config = dict(
    n_kv_head=6,
    d_mlp=768,
    vocab_size=1006,
    activation='gelu',
    tie_embeddings=True,
    parallel_block=False,
    init_std_o=0.00555,
    init_std_up=0.0222,
    init_std_down=0.00555,
    optimizer='muon_variant',
    beta1=0.95,
    warmup_steps=91,
    decay_fraction=0.653,
)
MLP neurons of a small language model. Each row is named by its layer, matrix (up: input weights; down: output weights) and neuron, and shows model dimensions 32-159. Each number is 500 + 50 x the weight over its row's rms, rounded and kept within 0 to 999. Numbers have three digits each.
Before each neuron's rows, "fires before" lists the tokens most often just after its 100 highest values on Wikipedia text that the model never trained on.

fires before: "1", "2", "0", "a"
L3.up389:511450520534599553561574451464458518532545489531477482484498494550486544491440452567512491582505463437429437582457490503440544484516518491463542617540496495571421551469583584573522457449565394503391433545629444486444445523513479440499405460467536538631482522528540529455520429536492519542482485430584425520566529628453512452532532541596578480479471400455481538472495545496505543463500
L3.down389:517561530483587508508465485534500504429464470450481440678550465412575463464430533509567495491471539577402515485518508479507382545554477528577544502499468526455464485520447459438565524563407567527479521512521467512596529473456458506569514493417453467475508505501487594424572535472547473619466490494396484549541453362527556474457539517515504536454505450522473446539462456497551491433528

fires before: " "
L3.up743:528602483384534513495551604565536528501459456469492516472554545492518468523514497464598505502580513483530509447481528388501608538428546498419453527496495520514544434490495563556575534486451469402542454611446685476565489553490452500455484419479548491511493512443543444512442540471426473473472548502579491505398407543507546524553440538589487544540480538481582486536552533490594483452500
L3.down743:485467540490637582464496448477494520476459507502506508552532525540539539446525499470519405483505459462503439537533546423446590436475430520500463584387404434548425610495516496456491524590517479570464522637457528581465497540533557596495417513377467554483519560569569520490526575470554550482566443567489507509473473498434541407486469459483579497477500527530462473518495484565520545502451

fires before: "ed", "er", "ing", "ten", "ation", "or"
L3.up608:483455487540541431526516530501559455519463468475530547500436482550456541515545509536504446454553509592442567497586400490446495381513525511518649532369483513503455542510448452435523559503507531441492449533554474526509541388387483617554494433503528497502420478572437532438485515513566527537396512508518533441562455433626442494508544508471541467528505447434507451498519442448542532561496
L3.down608:460436544526565480380418475501518492551514503525463496430535492460539468537500592509447515434441502519484478484498526524463491562556437467494542393519487530508476560622490389475443527549510473575422438488454422536549353507490471483543542513462509477470483370471464460519446501489522543496496525473533596503547570485509553482478452584513562450514464525463407599457475506610486469472480

fires before: " ", " the"
L3.up318:457488444476530420514460526479564430448563485619446479548546473455585522553502497519611513456509460544423559521486507433547522430495471603523505461548501403462497492555505472536534537468585532500503412498453575496557518466607522601557471485548539445517450508490511527498447612483443609601441489476521467509488509621513547436461442372465508463540409503468554347485498517500507554444478
L3.down318:440430560475473503448523487463549525474390502464518529460489572451405544387502449537493515574527451598485531499562549460575594468409457501576481586475429480540513490445522449476533504570509507479521541488490484490529383523479492493548498526482439572536417442471508509523558494518458517404513523500503555404555519493548541488539535478551499549474575394537503526439507481508504430448569

fires before: " in", " as", " for", " on", " to", " with"
L3.up167:531402452500479547469530509446468417478543534484463361549524515512483538519580512496553506524533530484455459506561483530531499487481429510610425514427520511501472639444478579534427494516477619471483422384514475406470469548480572525609607507450449488632499496490522546414512494453411524521524534525536504495462445486490461438545501431490502430465552572572505603578457509411482521526468
L3.down167:538483534574581480406424461553475403422527537556474486565511516517598527460521402536532519533497492508442485529470464548510569558470499490423384552451515473538586525545452522654490496437623528499463526506410509533479468427463512415532485398565489523581497442472501477535453567459454535492488558468506485567528453406457481491518472506508505493495514504528482586511502552597520513434523

fires before: "ed", "ing", "s", " of", " to", "d"
L3.up441:538455558496478545500522457508510595513503382480477552551421497556511429589569511503513487545588472533486483417459464435502501535480626514428582551340404384583537550540485510575494508507410483525465530469450540560489505518428544477475478430489540448500651371596439509483486555518453535514451490506453481429448478534514489480424459517477539482483544504484542539456531524490486430551495
L3.down441:523530498467512523492394515532442509502588469513472441487533566442430536490497582450554508482432524502564442511464481434506607525521409437541524538462478651469498422505471482576598424472521520548496433578511544545526391533470490468478520446434531513502596513464484505557525458409484582582537548525562498499529395472443546434508541495425494568479357433492479474496500518513567449461475

fires before: "1", "2", "ran", "3"
L3.up304:565596531516423493394435521479433459477527479487434466516404492488498494480491443576553596433544510454469448534454467516562579492607465545485601469437510513550507549415554543517507520453495509525422589466502410438479545618544409474536547481493519514447554587577484495415534523508531410537530591469540543527487569529540543458498535432587529560529476469471451526455441528497536419422477
L3.down304:483498532462503509413474485569503564520486558555463476530428487533470433586536542414498503622442554556514462511544579474495475571496514531412488508458478467569545538451492538458529618494517508558510481465487484483490399518506413607525453569349541499527511469509465501462516459508550527406562487474488450472443517505536419495475463641437558424483495466530402564444449442475472514437503

fires before: "iv", "ad", "ol", "ade", "ay"
L3.up409:549426456497464486535480491521519485401506523461575603525503480506512495527504530480525479526471413482410559582496506545499541501596491407480480467460448532494450627541551483513400527517511446572449559535550582502458540501515580539466547510611489457502542442484521553512482420512463349430436484519532460292425474466605504456441439480597460557548510542428428442499472563500439507568444
L3.down409:513514461563445568443495574568408582526542399491544527512443520461482519439536458509411534457460522558564433450471472443423496512488508431473513532418564509465440417445526479462548557503607594499455459430527518447480467451477578532483450499552462600434506460452491572421429574529467502578547596497516460529503495433511435498487493537429473527466482592517571499486523593514478580578560

fires before: "0", "1", ",", "3", "2", "5"
L3.up12:535554446378383415429494482503536536445472442494460531519395540452496462441566529549490502602456485460582405498483516534516553393488489539405534514488481489474477571520503412456550415461487520509525441553478508489476500554518568486579436535487502484411529542530518557584476507470570523438552550484446499462505564499461494617491549512541477509579468507491445458479524605546514481512478
L3.down12:619505453472487483483420479424481479476435467518453502473501482401514490520508475526571496522547526505450377528449440516536438468494467496483495504422498520503481517506438581492594554532528545540469463527407448517470544490570409421469497479475489607560510509575424459499452549423495500563478449552548504580477510583400486611501413504573563486446489515572450488544529615552502626548590

fires before: " ", " the", "ed", " in", " to", " on"
L3.up207:454434518485442497562429458408517486467545551412417441618497544520518465534492551517451551530507551494560508543553446555469612464528595578581460525455493472489475588511403467501519513554546471529535459457559497544481569535488504463456538421462486574542467469511506445563520516493592414528483543577548503471375406530428461494423423530454542495551579529555474540507551505537509537447494
L3.down207:457506518436470479421506506422489467507496451498505515542456603582534533502511526485508609574492509552517457540505507469448560474468449476607492535505490512419504524580461535470443412549569490536504550460408516457557500550444580460535509386508473501558526505460478438576561449498463513498459583526483538524471546559499565539578471438467514547542481521574428574500546538611393495417504